{"num_key_value_heads": 2, "head_dim": 128, "init_std_qkv": 0.0277, "beta1": 0.95}
MLP neurons of a small language model. Each row is named by its layer, matrix (down: output weights) and neuron, and shows model dimensions 16-111. Each number is 500 + 25 x the weight over its row's rms, rounded and kept within 0 to 999. Numbers have three digits each.
After each neuron's rows, "fires before" lists the tokens most often just after its 100 highest values on Wikipedia text that the model never trained on. A number after a token or word is its count.

L6.down421:501496464473526520471481494487530499490469504487476469533548484490498484541527503559503540537483490502544479513488489459476501497476525521501520527511509531481495457487523537508523546495487503546492480507500515510472515484492484517458473512505483498500523517488506488525441528516506524509
fires before: "9" 46, "8" 13, "7" 4

L6.down788:529490477532520470512507476467502464455484495506536511528484514499554524491513495500462490485508476479512481496521519503493505520502470494499526523504508524484509508564530522489515494487456498471491519525484516514463498522490538542511481479527523484445472493479555526477515517490490480466
fires before: "2" 52, "1" 16, "7" 4

L6.down789:483502520464525519518466486464563499518540492526482501499453493521551493513481473491475483551479493486522508495509436476519504486526486508477493472434530503487487477511488516494504504525505542514467524498493483456489506552487474544516499501517466475423504538539522524482523519502478515507
fires before: " |" 39, " (" 15, "." 6, " le" 4, "," 4

L6.down535:516476519469494494552495494470538534502525486512502510496495534472512494514495475499470507506460500498515471511503506519544503493491499554504503484506499493530497505485493523495437501548500481516468559501478492460513523431501431505536517509515551482491437504482514523478517524471498485481
fires before: "," 24, " |" 21, "." 12, " and" 6, " to" 5

L6.down239:497515547471497517527508480483444517541489447457508491500490502520498481469460484499461530546467474506484479518513490516498574516534484527503505457514467499499503488494507513528499513525500510506500509529502500501503500519529476513500492463501470490475502495512531465510441496457501506529
fires before: "\n" 86

L2.down206:491458473480530513496506477498524492475489499537506506505510532487511497469485478470527468518524528499494482545526529448497462496497570490525537480484486469525441478518509516460513477499531515511472524533478502512513487477490474534503528486482518442552512503515498536510468495503501476526
fires before: "\n" 22, " He" 13, " The" 7, " In" 5, "ent" 4

L2.down308:503521492483487495464483529470441506507482496500492495527488538489493479498530516498450526479456474464538506503504497509472522491493502476508514532465492533507491483492517519496494478489537529503503480456525482457503504484510492475512531476493482509514487467506472462496479486495503475531
fires before: "s" 31, " third" 8, " first" 6, "ol" 5

L6.down382:514448462471463507493513521489477543490461484486495512461461513517475488517454491494499536485484484523536535474476541502486497474530490467524512539481496466516531509517509463523494519470520465474473524496507519492466497526493472514464510491524469500479490532490474502522482509500531516525
fires before: "|" 31, "0" 10, "1" 9, "6" 7, "2" 5, "5" 5

L6.down98:502503506536505497490513488534412505501519544473530542480451487486465504551515491483511480511449515495552476481527480490492466489508454484453482529535487491549504509519530537471471495468501512488467521458516518506469440474542501514481506523522520446488512511495534484491497488474541466548
fires before: "1" 23, "2" 16, "3" 9, "4" 8, "rom" 6

L6.down78:519545519490516519529472515444475486487476483529488499496489498472542489457500449467493518501511460505488490484533511477499496463510492493521488480452514486482500488535482481528520525495463493480493485527469536468483490524499517501472529500483559482450462458509478551514535530576497494486
fires before: "0" 63, "1" 19, "2" 9

L2.down512:471490468436498533508543497516516489488462507467491527457502470515526488459506529463495483527470507512462470493506481492501549551528466497523481553522505503523516477479491454484525529524512486483494493524539480496479532546466509473495500482518514500535434493530463510481464486523503501494
fires before: "\n" 99

L2.down972:514506515500485466500526506502483490511494501469492497469535478513500501519462532503501516482485464453466506520530496508486477480512479519492445492486486510491488552490495516454521497481472536511517472527514488503497521519501452506512487528492527561469482519480460491543522494516492494487
fires before: "\n" 89, " " 10

L6.down759:524504509494489567528490510519525516500510537472494505524476490497531497506452517512496469511486506474477541526542492476482459466552508485494534455487463486546526518475461522493510520505539491499476477467508514500502488536500466481467520534434528479509498550503509511521509478469537509503
fires before: "1" 19, "0" 18, " of" 9, "2" 7, "," 6, "6" 4

L6.down213:493471572512525482512486501477485529466459504503504508490497541494480457473489478473547486485497458495465506527508507549520465497503545482549479472479509502472514526519530504525500566493466475526512477486500518515526487540474479549445501521525521497442483459498496487541490516486526491517
fires before: "1" 45, " " 24, "2" 16

L6.down489:478508496472518496570535473518506522462519494489513529484476526487472503548469479489540536488479524492526529458504549508514446513462490477542481534465507540538468484510504578525519471496492492538493501501530494488526477519467509492480481431481510476491503489503524482472440520508518541498
fires before: "2" 78, "1" 4

L6.down734:483519529489485513529515536510493496477496521560508513473460501546513471550488506514476508482478436467501487488492454470545534518472524477509467522521489487505498549530492489493523512490494511503538549542504524502541456574477562476468451462486538516510513537514486491499488476543515473545
fires before: "ed" 29, "s" 18, "ing" 5

L6.down867:460503488495538475479480482487442499480521513512497522518495483463529507498533465507507507507492427473534527502497495500500509475527515481491490549531520539484469501531574501524501522490491450509490485491484479511490552488498513485544504480525553480446501484513510438512509522530486458484
fires before: "0" 97

L2.down319:488523492478467518502484532475518519485494468501519515494487513465459508515476511508492464530502449518473509529479470538476483480488497500451521513480487532518560512496514514503532541527525508524491514494519479496484488501476477530526505538509496531504494559473477518503463518496528486497
fires before: " " 29, "″" 12, "0" 8, "3" 5, " (" 4, "\n" 4

L2.down132:471544461460492511448534478532493461528469538429478501471508537538483501507515483511555489512498515499508519522513511485461534482478488449511497479518494510519469499485515482505508473477517505493484461540512493492498472427499473514519476499534511474491509512530505455517494501533508528500
fires before: "2" 14, "1" 11, "8" 10, "5" 9, "9" 7, "7" 6

L2.down317:476510500489487510498518488491507520487531477476530503476521489500477516514474509509519525446523475556493511550510501501493526479550507493501564506471497516519493479516454505479540483565435517506527459493504487508496507462494461489476516476465481520478441530532515462463457518491485516496
fires before: "\n" 66, "i" 6, "eries" 5

L6.down586:507483460488550508525475493519462510487519507506486489535494452527485523526475479526491515510490530529478506474492526504508502533507465522484483487493475546515529453478506513513533489500533483483535563522504502464479489501491499489516489494569499514496487482490500464490448473516498529529
fires before: "\n" 52, "2" 13, "==" 5, " " 5, "1" 4

L2.down334:480523459489531503516495508464468482528493455497481462459519504527501484485508457462514483517526517496482484550586484496532501484458494522516540498489483552486499508485498476481530491502539519478536527490431498523494513529537524474515499509508479504521524485498505496509490470504464497511
fires before: "9" 21, "0" 19, "8" 9, " " 6, "7" 6

L2.down190:475491521542454536548485507488486495528528495467528519512553446554515451525506536515494524483538511453519516543508473458473499485509505471497506471508474483463506487511532481523485501475539489521543499517511495501498444517504506497462460485438506522487473508515477484504481533540503525510
fires before: "9" 22, "0" 12, "3" 9, "8" 4, "ave" 4

L2.down393:499484519515463530522501492509512488471539502528498492502542489488487509487511498508502504491540484490485428507476493519506486519461489504486462486429506477539475562520499460559436512501522552449473468509482482513459538455500478460492491517499523493498500515490533456569474525485517468498
fires before: "-" 68, "\n" 5

L2.down372:494464468533498493511541498492528492513497494520538491563533530491520490554461463489550484529497464471540504443485502524476547470470497524523530538556510503485511489451535472534486470536484507502496499468498473495497498488500510471484483509511489448477471471488499478486485515461491483477
fires before: "," 31, " " 20, " –" 5

L6.down350:485502523501500473516523495540501485506479446495473485505483525502478525479468501554543500498507490490516508506491521493503462497495472481499455485500487499529455477509505470512509493498508472533536515542508499461517507510536451525513476545509508547508511533519505509464487484515509478523
fires before: "2" 25, "9" 20, "8" 13, "1" 8, "0" 6

L6.down403:523515464499523539507488518536513479505505501468504546496488515485503503476494519475545474497502519471534531520488503523491532508525507510509476473513528525510540511532548451518535539531479486473517507455459505508482500530502522500470491502472481473524493515479531438500474480503466479502
fires before: " " 22, "1" 16, "2" 9, "0" 8, "3" 6, "7" 6

L6.down11:506491516528504501509477490552582451523497523458505494462494505469485509496475534507502495499515502493472470464521514519535531490534487497501516483456511522492499505494497498535482545480505480480475512532495469495506521483490494500459482523478502501521493514496557493482536497504506534488
fires before: "." 23, "," 15, " in" 5, "\"" 4, " and" 4, " (" 4

L2.down732:486497522502485461513477477533482508562475465490510496487537519507505520532505491501528476488519480512505531490535495565453503471484499533517455467487461470491497501560491512526534455518509485502490483520504544491519481476465532492508476474513504487512484496487503522515493496503541515468
fires before: "1" 31, "2" 16, "3" 11, "8" 7, "4" 6, "5" 5

L6.down676:522513502475505531473500482503585491560507516524475499499476505510441471495512468497522517498458492458491479494492476481460552497517518505480513503446462490494494503505495478431511483477526482491490475513509488495516438503513495474528486482474508491500529529466488520463523483559483487548
fires before: "1" 17, "3" 12, "2" 12, " |" 10, "4" 9

L6.down606:446449488535482508560545530522554489483489460489540508473462504527516535450459505445485506494482539558518463526528516507458514511496503488497536509477499497529514481507500498509484505465550493513462483487537483499462489494507511524489563536528488468520500503492483483506462504496488514496
fires before: " in" 29, " on" 9, " to" 8, "2" 4, " from" 4, "." 4

L2.down842:511471484516506509495523512459512453467461531489530468523509512452481495490518480528512475481505500493481486524529505486496535509523472493498449503507501511534531482477477469492512440541515469517507513519498491482501448526478500505473491465475528513470471543490513460559483503503511506504
fires before: "\n" 92

L6.down861:515512509499457518532510502516499475475486434504487494473501540529538475485539500479502488476490556491530503472480495506477501495499478518516481516495486467478509509488535478517508458487522490516533408535485492498499489525485472501527497512521508535488506502495485527476525461499536468497
fires before: "0" 27, "1" 25, "5" 7, "4" 7, "9" 7, "3" 6

L6.down907:443502504527465511495521489473466484503454495509489534518531514490505506469466514481520529495508472472516500490497504521520479433460482482523507484451478470491540484489455510496486519508525521476487508463497500513482478515459469507538536460510548515511498512524484522522525512527535497568
fires before: "-" 47, "4" 19, "\n" 5

L2.down507:499497452480486479516520478505536511516505510494502479509497495480479496508494465459495498494493541513484548460479492505521486485501512460511514441485487480541501485531485510500533464528476462497461500534523553472476513487534512497526473533481497478472544440494493542513476540518518503512
fires before: "2" 43, "1" 21, " " 6, "ph" 5, "op" 4

L6.down746:492521505500506507511477535505487492499517522469518521482471469506460511507493521495527491544519500495483495487499491462499488530472520495535498461498523518454450535487506528502477448517484515502460510528510473465510544473529503505496508536517526463542500500497502502495452483480499524443
fires before: "-" 53, "\n" 4

L6.down933:474522474513562525486510500494443479484468510491446506491477533510506491498460471456498518495509520480455494511474512539527508505504485529489533523493512502491530450499528559517489508487514575478500474553509524477510558520471466524519531486487505486516514485468508509454505470538486472463
fires before: "\n" 94, "|---|---|---|---" 4

L2.down268:476478508522503503539540502502478481504544498491480482544466520508498489507492482526515492525435484497527511472510454481470545479489538505453479516459459518540482501548462493488550500528500521483521496476510484518506523529476473551505513467503508491471506518507487502477533474512501496525
fires before: "s" 63, " in" 4

L2.down871:457488478506503495499472506470457499520529527535525477509525504481516464511493490527493467510503551451580513536498482508501510500529509476528503494496461501549523477459519485489490497518517496503529477493467501443566471435486528539474491535508506527481527486515546498502489508488522499490
fires before: "0" 32, "," 12, "1" 8, "5" 7, "." 5, "2" 5

L6.down592:463483505482493503509494459536539492468464519524539544471551487486475489536522515522521520549512492510470481522506534510470482500510491471508533482445528536507497508495510452511481531459459530480509508502498486478548521471507539486477503511539496476491488517460482483487484453474450466496
fires before: " |" 40, ":" 19, " " 4

L6.down973:464502491461485463492501517526538473453474497562482500506509532488538518496455459524520475485499498533477503492534523556530495495500507502472498484463505478512521426515497517503489501509520483513508547491518481517536495477505520517529495492530516460501476492483491528541497494466479462486
fires before: "." 26, "," 21, " and" 5, " by" 4

L2.down654:512465501491472484508499518494481532539494423503445498543478507528500451462485520468512480501510469536482497503502512482513489516513492552507544487479480496499501519510521516511539512523496518497509504513520515501551505494461466480525472536446471521498452517513521498490529488502532526520
fires before: "4" 16, "0" 13, "9" 12, "1" 10, "3" 9, "7" 9

L6.down417:483485502509547488543480490486492467511535525514510487544532455479503484495471520502445512581521458479466548507521473500514503470498544509556486501515526511522462471488501534469522517520552524502512524527481443482480541516535504527505489498501505448476516494547509482503529526502483473490
fires before: " |" 42, " was" 17, " is" 6, "\n" 5

L6.down580:494530480543500491503470524529516482519545512506538538530514498452497469451494506507503448484486502494470523527529490503525488440534534481541543445517451484472504487508509487519461456435501458447526510500510518460459523511499537487530522527478526484534520533505498475523486496557495482474
fires before: "|" 47, "0" 8, "9" 6, "\n" 6, "1" 4, "4" 4

L6.down523:463509527554492486490542513472521519484518500488494501463458502500489511499469482527464521465523528533463471496544470510469462498495489480475552500502522512476483476479480538513529479516472537474511521450456461486522520459510499510488474530539476478481502475494503543503507508524472499462
fires before: " |" 33, " " 22, ":" 5

L6.down634:532522454493503476544532447522535486521491541483510502504544461458481493489505513506519502493526530487520512538512521476475506511509487495509496488490523492526519497532497484487500506484515517506498503504557462488521530475459527440493493504506512492569493542515479474492537522483538481488
fires before: "9" 86, "8" 14